{
  "beta1": 0.95,
  "schedule": "wsd",
  "decay_fraction": 0.846
}
MLP neurons of a small language model. Each row is named by its layer, matrix (up: input weights) and neuron, and shows model dimensions 464-719. Each number is 128 + 24 x the weight over its row's rms, rounded and kept within 0 to 255. Numbers have three digits each.
After each neuron's rows, "fires after" lists the tokens most often just before its 100 highest values on Wikipedia text that the model never trained on.

L3.up451:142129111130158110119135202175113114132134168165105106110107108140177111075125144153170147081126151185167160132118123117128081112136113098174160141121096188125122150133168130104095138137133135091136137111161111161162135123135149123115141082120096149154179105131094163126088142111134138087131155141131138141133162153181114132112081146119112126122142181120133114141123126149161099160148147101145147184073112093119118105083113106137135119109123092108113112120135125126111123147165132144129153111178131138147125123097129106071188145158143131129121104163141135103155122093151120097129133173146148169168148113144119086090117146126053112121116113137146096145117158129130167133155117172129111145108119103137122109125115130162136115142155120132115154195132121145168106109127128
fires after: ".", " as"

L3.up2331:121082111112140140145118128075121102139121174156101107097082116079165140113126108143116116110157119137132164125150142133106102154162077179086123137149114149131157150172123117118128098112136146143108147125122162118104079150161139087146163113127116105189116097126180179109094145155152144134119106109129088125141134150086125122152141150076157116115130095100134117107141127098136110126118146115103158149136146137095176151143129134124136093148146132101135105100140103138118110120139145135111108121103125142129098146150147136128099152176188146082101143119101123128078124158113162123175170135112129118126110151118129132128153146158143161150084113163121052135093121101130123145140135146133099156112144159118120134111119113131118130123141137116136130089184083145154146154119165
fires after: " ", " |", " Total", " 0", "00", " votes"

L3.up1041:129116120107087121126122113133165113111120157173151070118081128116131117152155153085153116141143104155139151082149147154125136112112156120110130107134149149170140100168110116131172128133146142116173155127146131151118139112087125104173128092152113128134148080132094127157133132109136105136107161162140117085121130126120130141114150153121134176168140090147166149139130125173074118074123124154133158143113127163140094114120114099119128102045132136115137131119141159132123183155109131133144118126098119146151162167140169105144150115124114064122148133129138180127149136132125045096130163134104160120145119133115096161164066121136158124129086131103104148142158134129169092119176129123154122107156057090089111105091116154116102117132161145143080133103124113129106098138149113
fires after: " |", "."

L3.up1359:119112111100149120120139119165168168147121131123077144108101123139157110099163123162175142135150131121130117154127162117138180133166144114160142154102099148176173133094117117089099151146089114090113094130160121098080113126100133171095178110167160118169150134119104123132122115118131119134105139139063113116141138175136092121101105103146151142116155161196118119114135105114156153148102088137143150163056137092151145139122127132156116130079126115183114127149095131120118073153129126141115123114140174148174120129130111085080093095190152146110102172147114142143113184117128134119117130140122160105148136145159108113115126134118128127194169126130114143158164123148091156114128088101155133146122082164132143140138119164124152129126111128100127171119116116099087118137122135
fires after: " J", " No", " R", " T", " S"

L3.up2549:126120127160130125120148082139119125125113126122140168107140174127133134136124075112136129129113197120131117098139117119116136105146148115114158147129142090122115069137109166122103104153110136113163119099139124122102088131174167104141142114143143126109169129109084099145118098102110140149104114138106094097110167147108128120100133107159129156154161150127082109131160175147142140144156133107130091141137126134134136105122107091104147144124133128196125101128145167144133143128151145071111159129103149156121122140112138093121180112139181156128139135079102142133133153140134100113130113133131146087126135133102124133088145087073142109145140138096120151128150148135128152119118131094136159123129146103154166111173095165123126103161142137133140166168116117088161148119141104
fires after: "-", " –", "–", "0", " •"

L3.up1147:132131118127102136096176108135121179120127119145135143122133129079142150112110133153114117102139127166103099155139105126138159143133128154111135074113100132107136183120122153096117099155135087092158149131119145098144149142120106128078129139125104124108154150173097164095137107151109142129136116124084156110114133126136103106131140124102117137145108158121109142173144140102178160131141104150080144145148139110093140111131140119159153087120118089148102103152137167149151104117129110132127121119151174130148120114097168139116166162115068152112166157089146121156138105151125144098101130178129123129123125100122126120108095125146142144112175128157137115160135142080129134104135090150151136122118145102115123150158111125093091106156092125144136136127140131122122131099092126
fires after: " |"

L3.up228:118130156133105158119105138117145099130139115157131111132120097091148199110095138109119142136145156113139153112150133149116148095113142158152106121104086149126086124155109129122132086177110133107129124186139141105146128067096124163093083123071128078108085101152103100125154131148116085170109136144127097112122144121148130119140122118143138140128111117113166122138146151127083124098119139096119117123095124137083076126123127110109140150119136150085118114109130141142127070093121156110136153119121115158147100135112140100131148159112158091161130152112151153101087125153117150137163143126142067137094112125154121106122119134171140150126111121109174109135122099125129136124124107166139139170055136115156122118074159140096116134143099075153137134147175123143123161115108118
fires after: " |", " 10", " 7", ","

L3.up1299:125144125126147117103157103148119106125114153116140102100174135143134179096149128135097123140113140076080095086157104100113113104135119082123103136103124124132160142123128111115181104151115107129066134078113144110150143141164116106163118133107080172190174113142167157142152120152114085168092145156140101145153096124136108135151135131067104125128140103079134114157182099088128117086125132138108111114142124121149156139151116150162145124155123129148145132135147108097169107142098117150147089126105119119178083094075113122140101153181141127157107125174121124125122096152130142132081124077159105099080142142156086134150077120090115159164122134169088136130150109137139112122142098131111150141157172127103126156181142163112098169125131127164120152156142114129100113160136088
fires after: " |", " (", "–", " El", " Don", "Don"

L3.up2281:135112150101137113138088157115111127149117129145107146127145131101179143120122146110102113140128092105144132152192126136082159110162130126125123147145140132107132167123129103150127116162133139125145131117062087123156110133145106122103107123092141140115088084118103149125151115152136128149145123150120141077171159107118123157080182112114107181064161142147118152106106130129134133161144134131107121139095116115115125140136113140131160136127128150129128148113117101139119131137120135139123172194106142132152101065151178115166145153120124159125100126116116126151131111110132144116145126145178124119095144095125125132133121151141140142141095138108127139133107074104127104131116175136150127114161151116110110119143142128137114143082178094120147152148143134120117118105115116
fires after: " 0", " ", " |", "%", " 1"

L3.up2095:127140117138151185138107181118153101149085132088174136098109162149122110169169122136111158152150149171138071125133101155103157125142181142123111118114112142107077112133147110125114126162154189084147129099162124112104113161145143156151134132091137137167144097127134188161129138127146101143126085165131133128142140146186115120136190132117093155136150117131137161155144124110148157108146156110106097122138116117151166128130138136111105132123145161127113109102091113094154143124156136136097050097116174174135128150130147122114133126087121145161125167123145103085149122147154191105134142153152098168117125148144125113137087157172144126100115109155124117108131163146138119133105119112090125142107120101135104111142138158117095053134105092124191101119123179122145117146113148
fires after: "\n", " =", " |"

L3.up1748:116125097095127101133101128114146122154165117137128100084102108100129131109093127136118160129103112142152151134117120104083123141114163156100175160186127173140106128134133135139138119142083150113094123127112152150133135053094118126140143089129097129124167136120137159161112111116122116133151168118117149118137051092101133103115124089119149117143183127135142116121129129126123174088131122102115151154094110145136115115150118124144086129135143116109127137165153114116112130102113117119125135171144119108108142146090135155105147110105118150130124172122113145143083122091147115121107135135152084131121116128136146128126131171143114144140142079124126147151107174148089093134186116111152156103121122119150103166136131108112116108107115152131140170120125096098120108131130143
fires after: " of", "==", " and", " for", " in"

L3.up1292:147116121173082102121186178178151126098176148121103116131099132110090171183170102170149133158149075127088082134120106133105146111110105129122102157097133139098186120133129180111124092138153100115134127118126119111091119131161162134134123114151134157138145173142152141149132137113107136143128175147148111119110119171140107139179096142172080159179146153127083120086155163159093122124133120106133111110153118112142105142121123136127133138176103102136137093170091098141147106172110131131088177128171110110055160110114143107118102142132159153122117138076152119116111132146096145124107103141115128117094114116133105111135129108108103121114140055091121131110143152129114128134119135124144148147121182131119197135130155158154145176120132104150113117131114165095156186165142141
fires after: " |", " Total", " Party"

L3.up1992:082116114126156162095158107117218109118127122143137173117124142136135133098105152122117119137116114105106125093146125125060103120125160133144145130118124129126134104124116174106171101115171122130096142130112132129130105139128168108141134123128150132134149127153095133121113091133158136132139147109086146152164147132175085093101104136083120115162140081120117111136137106101130104160104130110107133122185119174117138116085095120161123115146134105098165116149131090116123134126149063104133129115095126097145127142115102154157140127130101145126110136149083110146116087097088140135129144123199084106089153077130141139142106125106134115138135143139097097175117131152127130161121155156148156138166126130111143133137076128129145146127088142173120108120128117102142138143175101
fires after: "-", " 1", " medal", " 3", " 5", ")"

L3.up1417:089130129136140145123105140132123132167100108141110137147112157096124169122133089144123120114162110140114124121141088148149147143121104106124121120159117126145124119144117091103097111105168140124145115109138142153146105117101145156116122122131113138157140110108106138115174121099153127148112124115131110145144119156144155122104116116133128113137120104138050147177156146099173185106139130143084088104116163205147146138094149151106133148128119098142082105129121111127152133100127100153097187129115150139114097073125140163147070132128136102129138141152122143067146153122097148107117137153158128104101159127144105123160121093125109157058122146135127108124118173100107086152158081150109113132128135117158160143156123123108112136113123122138117155125149079133165165087117116
fires after: " |", " +", " −", ";", " (+", "gov"

L3.up2190:111140109100146097163104138154139162128127121138120141162100132116132112147148117124148151129095117131141129162093102168105123104127144101085147110138111115124143138119103097157149135160120088112077065137155159113109111122145130150140131146096113155130138100120142130146110094113142177141113137080112143164112077091154151140141103081166096139133140177136134114127077090102120088111123127101160133137117136117119113084114115041133139153133136143162109110125128089112113159098122121143123149135141181166135144157148120127131140159126114073163100148138135168147078101118117118137128137155147159125124144146119166151159117115134111139141090134143135141143111117169099139165136110148161137085130152096141141138166110128107087136130140154160131087154102130150114130146095119
fires after: " in", " (", "-", " of", "ot", "\n"

L3.up1331:075107118088132088139112098140126161103121098102092172117102132139102140141117090150091097150181162075124137099159114172163108064112076122098109113150113155104132104150106116118121099172127138144085089103098130149139129140125119104145115149116158136111126144154191136104167152139101133132093097175093104145114141143142123144124102194132151159141124117107173125132158122172128108141108132156128113138118103137100122138162106131143106117122117092137154090111127140072111115156125177099102143141158111154161142116123155146072143171130168123109149115163126141089125114131080112154063082119105125138121093161091117105119145141141156149106115119110110147163146137140103093161176115169125132094122151128130086168124108110126151131170143142184158088155109151120143136111151162
fires after: " was", " be", " is", " been", " were", " name"

L3.up2057:138140156131131098129111151117173138154154147141126149099132149135098163160106110162141156155137107094148103119178107129055132157133127120143126127164080158133117144147184160121115134114102156102143140133122137106094125122181156133119105086168143126165122092150119127119125080128126173153131143129170154101127119123143101162125137134126120103136099145189114121127142160135093131153129128136098153092111110121129128151139153188125142173131149090138137151121123133131103111112097134107130150102149105108142143132130144162129131142140118112150123173113110124149101129107161122125162131111131133101119124104130131103125119119102116127097142120134099161119129145072137165121146101151137101120114123128143108175153110129149148152100162130118097133168109141122094143110093145
fires after: " |", " ", "AN", "%", " and", " with"

L3.up268:117123153105118119164122092168108118124124126149124119126098133107116118102099107118083144105134063138079188125111109135131113132125148114134118133153114137140114102132110165097112189139115122126118147103133137114131131090096163106140139111152134124130146133116137113109095108125143140128112077158084150204076127135164121145162149173151112136091132127115133144117119120160087108111125111146126182116153118137099109107164094131150140159110115150125126087160151178149107124139188131127160140137111144125105117114114125139147156119125092180090065103142143134131139129131154092144143115138113107122112095090165152127094120141068074130102147109139161160120113123138099132141107117139120212156098133125141139137136108129174152143117109100154158137130134165114113103130114102
fires after: "-", " =", ")", " served", " F"

L3.up1048:119111151161110110177110085122107135130121157139099123113143143141130140111159153175138131123139124142111116133080121146143147156105099133173097128130145116177121125154118144115117140121172124136150128150157154126186084122109130113117139133091161104111114100135131148107103094089137141094141152124145134140129107124092160124141125135098166147143137123160108155154169140088182129093105155126164115056124138174147108151139115143147156097076127134153138101143087161128115131139117147091061140142124137184095136168149160141119139115163102130128094156119157132143110123131087144158140148123100143122144147148111135123118082132124121142146121101124143150157148129068177136167164145104133107162157109103129116150096112117114116153135114093173163112173099117149150148111128122
fires after: " and", " well", " as", " by"

L3.up785:169117103142113137085111149130105085136104141095134160179098128092095104148136124122153095126158125147141129172132133177129085147125124090123160143129124116129122109153143120176121130125134126099135111133160134109114113097112112096152123099110093153141107119155148153080126119104114164117114140125101141098122089137121147141127088087162180155141061185097111131087148106127146118113113134124120082142118112095123156139158127146154141130137134149146158121154080118117100147161106100112107158152139162093135125179173098103123161161148121145107130106108112136160098133117148129121142126159119136124129115124145094132130137149163113082150158102121130174119112127103131124093117178130110134188066135132098140118173134184105103166094167183133128134118082107136158110096139128
fires after: " |", " 0", " 2", " 1"

L3.up996:141110140128120112111133122152148095155135137147145087119113151124148138125104156138093135155159139143106160144126098143134104122122110117141144124128163163123159124154100147139108139130154141124139140101112139136064154133159098184129150115147156160175114165123147136090106099106135153099146193124172119123124131123117121117136112155094130145086139165150112109134154154093143102136131124112177119148163104145149107145122110140132109148113147128105128141128087093112094115113172130117138138098127130091149136136156103152128059122131112101143058157139143125138124112099144144105148110142105131148153118169164126127168131161141096142128125150138087085129134121097158112089125139144108160090126135109146067090144139139139124113124162117141085147088105121114156133134078124
fires after: ".", "S", " U", " United", " North"

L3.up1278:128138121109162119180173114112133169138150135110188085105159117124114165156147129128206156126140105108138156118116133137106157127099118133133142128152142136124111133148072135119187094136079117172152118133130098125151156114132119113117130143137098119072110099137125118111113109104128158127128095140165143086116146087144140126133146130142090167107135126141114133155139153114067147111140085128117085110085092140105130104119138153118119127115120145131147119109119134103135133117117147156114136132085124138179082100129196095110145104093142094116142108119130119119126118123149101123190130143122182086114100142091148091137122117146132134117138129110146174137109142130164143111138151106115144127119104113087171142146134103093163125144101129137134093077082130158132152156109124
fires after: " |", " in"

L3.up1847:143151141143126121171162118144110123152160067094109122131112143115110160112099171137098138102146150134145085097120133136136109127162129147093129109141140135112131162129074124113142104192147120138140188142133101116110108170152140119179115087082181117105128120109134131142150112071143148116146100101154111093121131171121140129129121099152152151143116154130117170160103127158132111143116127141131158139139095130117119142115096164091097098113127126134084104171080102136128131131163145156175150128151114122128119085143106144130093164115114127094111091119134130163193134089106107155103120093145139111132173133129095122119120131089136155106120158129136144141101113129144089132126164108146154151076143152108138161148111123145174100160136119147134088150115101113122144127094134
fires after: " the", " The", "The"

L3.up764:131166124125131145110171104116170107134179090122119100118111112160137082152129125143110087114137105149159087093114154097173109124165113133110127146125151167127196122134109131131130112154141105100092120132144108127118104132070109118093156171134128130121089110096172128148131140085151124116163169091159105155132106120095060144085114136100110164083104115151134141153150126146166069130119117124109133118160073131136104137153154113154131112142150130143110142130181082121118138097146126156142144131122179126160140180137076130112137120124161105122144093150126106155122151107104141106129174153138123136144114172140125133153152110131120161104134103139094151166147110134147108118168134131133103129170156120080147135126075112172175156143107106156147113079172098162132135095138118
fires after: ".", " and"

L3.up1054:139127092168131110145065099135137117091166154139131151124107109115100164094113121145136142144069128142157140100147113081106108121121118115121058083146153120102114166161121077152088101096154123137136091129138142146114125132132130182117135120193140110144139108135115092125134133141128162122132136098111127179142090126102146090123127086127156129143089173134109136184111102120138143124167097085124124153158100099130114081098157139108144102118129104128094115120110121174077105142180132151128165129105136149125125100117178123120163123130150131121106069147140124090127169148141078110116102146130141126157136105110143131129133129124157133143141166114117136117102109136168079144136154114179117080132155138125092135127147104117113113137126107105135157148156193148116162128097141
fires after: " |", ","

L3.up2140:139140136134126142110173137150151114145109146124190099131136136139152161110100092145093141054105099164136113110125130117105131145076137171144121166118114110106132153102127145100098144110159155120129159132098146113131153112142125106090137125116093122152137148111097088099122121122129165169119096160146132088123101125125097116110139134135118106113114127090115134123102096195133151140156145159116152104146106100087161132108124113117147142117126130134143127140114129124152163140128152193161154133126137119087146154092149121141136148048156156096135141144135120105108124119153135118122146158128134058125138134083121152122132107142155126094124109103119130114122137141152146201135107158111130134100101159103147154155123120106146117130095093126111117128147085136123112164131132
fires after: " the", " The"

L3.up2686:160140135151111129117103128163156136128145043142112129092107151157123107168126100105152111156106115117121134107120130123178132124174176124106130104077120133141112125101139092132093095136084099109108171139139144123112135119180080120184093126088129127143177145107097088123109153134140130150152174135114099139137129171146133115114116125154170140113122145154131124149134080136159117156122135153111145173068150152126131132099158164117141096153149110150090111129103102155098116158145147134130107079139109140129125173122102151150133091106121132158118131105134112114144122130129118157098121094116186131159121048109118142148108125142121118100102178126189143106115161119103163119117138137114090136084136120121105129169121151130159121092093092104155130120094123139142095168127087
fires after: ".", " J", " R", " H", " Robert"

L3.up1825:124121135145104125138143128161110087151128110080138134128120140139110163117139067163124135138111119105152146116120120123156067139143096109130136128145154111090142134141105132125174161153105117133127077116133146149096132117132073096139115145126130123165129098098126143112116125129128158142130123156147116141166112132106128125151144128163102138126159107147136143113143116130137138119110121150157118126087124100116131118163139119115136113135159131098120138158174099098107143092130110115133136114114154133144150152095153160109161142133159152093137087138113158129138100148124149128157144124114077149141174104169109120074114091120134135121138125127117146137130138101145136138097120103184112143144130068127132129108132111127111064133141174121141123171135130173155139110132123
fires after: " was", " were", " be", " been", " are", " is"

L3.up830:130098116080162151171135144171163127148127110114106130116131142179117123111103149102112112103092119204123116099069127146114098132126082134185141157100147141153159152135138081098114147115112073130178141112095153130149162158119138120126135174129129134122144174093117082125129107103125151167106127160123106148110140151140142139079125112135150106098110138135133151132119132132173171140083131130141141140127136155107126139127131152111087147128125097125110129152119119137164128108103116144110139126122096135118145107107125150128123182097137134129162156149147091148120149148124086166147109091131124141117170103119109107117102145080132097053142125130162146133112091182130081127125117146123088157159112083106141106097103107125153125123127101115132126115139130155100098118121116
fires after: " the", " of", " most", " The", "."

L3.up45:130137151078127129114107129119146095111154146144087096129120114150156148149097122097085127095103101113117104080123152125162113121162119136188098131163126127126081112102147134119109154122143162120110098138159114155129080124139099089177132137132113072152112140111094113109134080132143135111079126138124107121179126127067179106139161123118130124150137105089155135122099079195190128109149111135124129128083134082141124133138161091113132168155113108125115134125126121155117102141143148128152143129110101088092137170124106107135187138121138086139134082185144094155145124146127069146114121098111099149151138113136129135185157109102113153132123096163122118145121130165140138141171128118144190132120159085107112123126118186119089168126109140122135129109150130099126125144086135
fires after: " the", " The", "The", " that", " this"

L3.up2620:136158116084101149128112159149120137106115138135123122082144155124103100101133134153127147132150126082186163127118114115138135129107099151140096173127166182137171153126134142129125128088167113111164159172110137146164130079149142108102114082104119098123128138129154156145152122125164186133090143124111134135133177153149097119148138123076135099153134108192127141119129105164147149137091151133156131099119109093138107077128147112125139132138141120149165140126122157146171090172139128160132107120102084126103128167120130106137175118110077071109143155168122180148076112181131129124083110130095127121171118131131102149136160105167169121145156106118106134129125090103144177113127146138138107153123137110119079135114150123163123115162121096107124128160127099090132119096098140
fires after: ".", "′", ",", ":"

L3.up810:155120133092109130121136113132098134163135140157107156119131068087093105101107106175130122105146114117119153159151165130127120150136128133107172153132135131101126089130135108103127163119114137096127126102171124132161129137149131107117103130137139084119113133079107132105161111125065043115135155124147120142164121145104106150130131142126127125128129115110105133137130183142148105124144105147121118180141125122141150129162114105168171127120114120155117147140157109155106156129162108155142088114124124137123138117083162107135165139096090132143127132125126141118119117159120131114125147135142075108146121126117122126157100133086135091153118138117081155113102125100119127119094125151137167146140154107082124137087085125145143164142103099146094136111117147090156170105086111
fires after: " in", " In", " of", "In", " /", " the"

L3.up894:099080109140137075127081142110098120109181099127174125112137112129105160140129136114149085159142129125135164129121086124142105123131080128110154110149155142140066141145122127159102139165161121121161116149138147097107122114104106112174108112090151143102097155105119139103094134144117196142179106142172113138153126154109129145143128129141119151131095163120151140133167115143142143142133132122115126136124100122096115145122101137136110145132162111154121098157125115109130169094101108100120131169094120143120127174106159139117156141150149123118117131152103151144134145099139142108115102082125068120121175120127114079144107121118130123097174121142158158133118124122123152108161138079144134123130175136125140190091140075116141092137080126147136144165117132148186165108108117
fires after: " is", " are", " was", " were", " be", " been"

L3.up1614:154119131158177129140100148157127076117128143107103128159138115161121097165126157154161141151140110157124106143080122149163091102137148157156135137121157116092153141152141125129136138145144102120115137137121132143134132126120102108130133099087171164138098132137134136137135125108121126107112153141155142132125134114072106161126144117131142115147124156159100095127121134169075108114123147126115197132122097140152140092143132132076117088125110138097125122142090133146147103130150126133165139121096087133180104148122107097158105115111160164123119116135117111107093145125148102126062094113117174138130145123124104182157141182119103130128125145146170122102127140150127117120146140126131141141133147125132077157132138136084122142186135098125161139122134140122128145122115155
fires after: " the", "th", " St", "2"

L3.up1109:150118134107129117140144133199142146159118145153121120156134130110122124116144160126136116122150163136129071119073133147155156153104117150116152138142116135085128113079155122117130144119092133121120115122155148162145134099109142161135150123170078144145121127144106126113155152152142129094135152152125082129115106083108151133145126140108192132142164127135104163113127131134143143143174159125096103144128093130115150125094185180145144160150116110132101107118114137171126130089100139160186100100150127089094118119169118136150103088136106095110119143131121093175192144116130088128111125175113199099144104126121121133090146114145114152136133135134129123100135165096159145128144118141139161145142102115181131120120103124141138140116156142105130131114124128124134127172105139
fires after: " |", "0", " children", " of"

L3.up1928:187104148151098118080159125153150089147108120115121167135118096102107139143140101143111140141099189080095164121126168128138188121149100112151130112140174120135116123121097102088134117132129139110143081134128125152152102107105111091148134129104177133132122130123146111117097182084101076136156163139184126153105157122083122137108143128171112144141101088100158180111168115152106131143104138188115127093159122160094137164163149150140124097169136090127113119129138164082075154138094108136165120142118127146145114095142123148125108162120104111153149116148148132140090125099143117116104093090145115147138131167141095131101124139141180102154126108174102166119147106138108136104090093104141150155117147112115116138112145106111164096149125130104146110147131121110142160148122090
fires after: " the", "\n", " UTC"

L3.up903:157146107132116078121165159136098171116165081114130146174134128103131140115121144146121120111148109119140080085111137094139156132089071160120142124159140142180111174127110149145111110121099100160180146135129167152115100068152136111102160140106178126163145161096145116144099138153105152117134112132148105143153150140141135110091119093130113129161170118087168103118116129121096112111132115149139146076139081109102118174153113145117136115137129103105165140144120118078119140077134136113132113151136129144159144131146170109122132124135142163153106114155166115113122147100123094131146129117138101099131124120156116117113146125089087118137122148101141124108168125142185134159094142140151130136167121102051128129098091134116185108133135139155180136122108099069142151064119115
fires after: " and", " as", " 2", " was", " 29"

L3.up2262:129164122101138146115102098115133102098107114121151150151124101140122124168149108136115157135161112127170133127143122139119092116121151169121111121148101117160102134097111122140137126149140147092160171129095112126145107087147142148117162115131148144132173121136094109143151111144120153096156145149144173127127113158146120111138078134149102172135126136132138113155110067119158104114100139135118098148163111106148157128135145147124104120086103141157163088114108115137122141159184179103101135142121194118114095156131132132085150130119103137130198075140134133088123107104098132149146123138112143151169140119087112146108113127146130124119138117128117112156141143105144124099144122120102129147143121149126110089157178103088115127114115139123186136128141134121135122150105112
fires after: " |", " medal"

L3.up1051:107137124146163142146100116094124112099112114121099112173113140117109138166117095131138143121163151155141133152107108177128099147124115132159153113101149149115120119146098113090171150180099144139096120127090107092108161144157174091150131144098165151140169175122134154081135159075038099109149125136130142128137143113115103134115107153142104133137154095126124109183161119116139115135156133124114119115111146119091122148130146120106127126155151174120096105115125126141163085114128120128142106126125139079172110113149119111139119156138134101116116109115117173119120106135083137098113082080105143122161131180115117081141164155136161112108134142105149147110162111130132122123127137108117141131149132123124166142134102097121119134099134104166106116124148145148106103115131154
fires after: "\n", " In"

L3.up600:115120166142109111129145127098128085180110141097155169117102122144130105113114119137114172180103112128141105129125158090148106127127139157126131150135128136124127116116123138135112111152097152128106142132102102131150125127176131121109103093099123122117167155170134107123160126082118093106103157113140163098159096134115125156109092088164106123125149122100126170138109143161183127140129093121110152138138114113070169113124131158119132117166115126169065125134124055148139101145158156122118112087162119126068116170096152148115179155114175112138150126146116091131130136139151151130135113108127161127130145093112174138176153128133109167144108158137099100107147101111143121121165154112170134095127153096135136039135117155134113162119152132099127139149112138143107127128144105
fires after: "\n", "=="

L3.up434:121119158135142080144124117067177141119173141136123150115154126108165193144132106151134109154166142132125117155123091128122181124149123095097125134161139105125125159085110139134108115125122121103142147119090136138162108137128116114099135135109124124136102132140171106151109106108118172125125140147087081118123153189076083128142164125075113125124120143090108094085112129131143119138128119117136095169180162118142157091142098146120125132129113157137142141113083131067141121140145143145153178151139160126141147120096139144169134111143161125108132159138118145120107142097110126128149146153124164143120178105135145157101130140105158130136146167111104149084116131128145113133153136111149120107154103123115127122154119131131085148134126111137095142105095117119168138160131106
fires after: "S", " U", " United", " States"

L3.up699:110145123107114124139145085123099115141157092136112094167104169094137109133076145130145165155113094133152100069144108098119124131140092114138108137131143156191141141108134145107164116137139136157102156097099141092123120125155099107133098114181111140079141129127134152151146125127133101096152129113153129133116103126150139119137111111076184131143092131093139135097109127117115159148119165121104122144124141134110124115126121115082122147105188112117119135106113137113109131119122126124172142114122127112118151140134116120099116155143133127096094107135134137076118115175099102130129108107150135128138144146094108159117161138144136110068125148137142131148088089102136135106152123129141089154151125111115146106103117139109105133155166143120123144152125123143119160130110153
fires after: ",", " and", " well"

L3.up380:176133149121070115158128120148133080120148121121127133131124138095133165128127104130119090149147108123121131112104117111152141122121124114111140093105155135136118116166118084135143138122139116144146138094152094137216153110103128147125156096137114122087140114121103142107148111173141135130140134113102104127141121156134117151114124088113142156107074116116154124128144135130148151123175118155133098104127124152143138154123131139104133132122107115122124156096127096159117125138111147108112179187105125151110103115103114155165129131100107075134144098124098115078121154087131132125175126171134165155115127079106126117109146093142130143126087125117140138105177091098134180117152149157127170081110149145164124110116133121125118119095148140130134105139113120121158156121144113
fires after: " |", "%"

L3.up1399:111117110150134122122111147098108131095150150088104143119089142131092121140132125141128142130132155189136129138089138176129103158143077183126167170112104125103079132141128117130162155163131139124074137124125096198117119090158142134160148113137155119122164174125157155153113144092144120113168146124110124141125118148103125155127132124160150161116150088103112125142134133106130145150092143121134117136129156124127134123140126161112156122138159098137101153122145112129118103098166088109131094107117122113113146111106151117105185150133144170164151113148114146143121129150141178116133070083132107116109158113138177107122123120086111133130165099111103127141118090168126157136149116097104124131104123121088132150105101145119138136147085136086126139114087118117052117099138117
fires after: "\n", " ", "-", " votes"

L3.up67:133133086127141090116146115172132121124144154152130142100145129120128173104154130129144147173113110135131162170150146127115105127128151112161107099117099134109113101156102133114100164169141095137133171139124130092135128115124155118137114099164161151093108090109147135103119090114120071098114174162140135122129103069150146142136115088138100129103140143125120146081140175121114093111140148081110147100118110085108118122126136113119142106151128083139118136105113147124112158142096099136133160112125130154161133083124119145172124168136096147071147094104139141168129150125172094148127148155113102120142145130095079105165121140140111112080139114094140182126065105149131090149144139105142109130126122116183144146108107145125127139134109154152136148139136173142158134122107109
fires after: " |", " member", " 1"

L3.up514:135190123143117128115064130158115104129134131124142116108108129097133139066095123155159158097147144149151136111103098110175100126140157141172146113118147134133112137148117134123126085129163153143118125125142146147166112124148131120135086138135138148128183099129127119156154131120122137112112165130143153137150091105126124126149155146155117114164115102150130098171121085113119141135136173167099046109158127153155146115077138123176150130106110121156133138134093148117096122103098155133137121117162146170166156135137107186146126128119185116187128135099143174072158077115123150145112158126134116148139138127105078160161106106125134133124095105154122130135130145123129158078128120133165134153147153115147108130161146134146140096136157131092155138138137119165137166128130088
fires after: ".", " (", ":", "×"

L3.up2006:100140123131130098160085159147152128138132153095105153145129112161114106131119121114124112107154111156162119099059136185163096082147141142146105133133118140125169121150111094131105137125143115115114166126138117140120116091125122113113111157100116087092104089131144103126135127139145110130137119139099114112119142168110115171146130103094116147113067130145177155131076108146140120103137093143113120126174137110137101144118121160122114154123093160146117169065104093085130076130149167117137143115198138135129130146136126159156124126134126129093149144154138147103130121112093151115103133061118151132171139117121101131133131074150135158103134120155110168103116130100149144106103155127129152133137144132161095139122138154127098115170164088096114153130148114155142053102113123
fires after: " |", " 0", " A", " 1"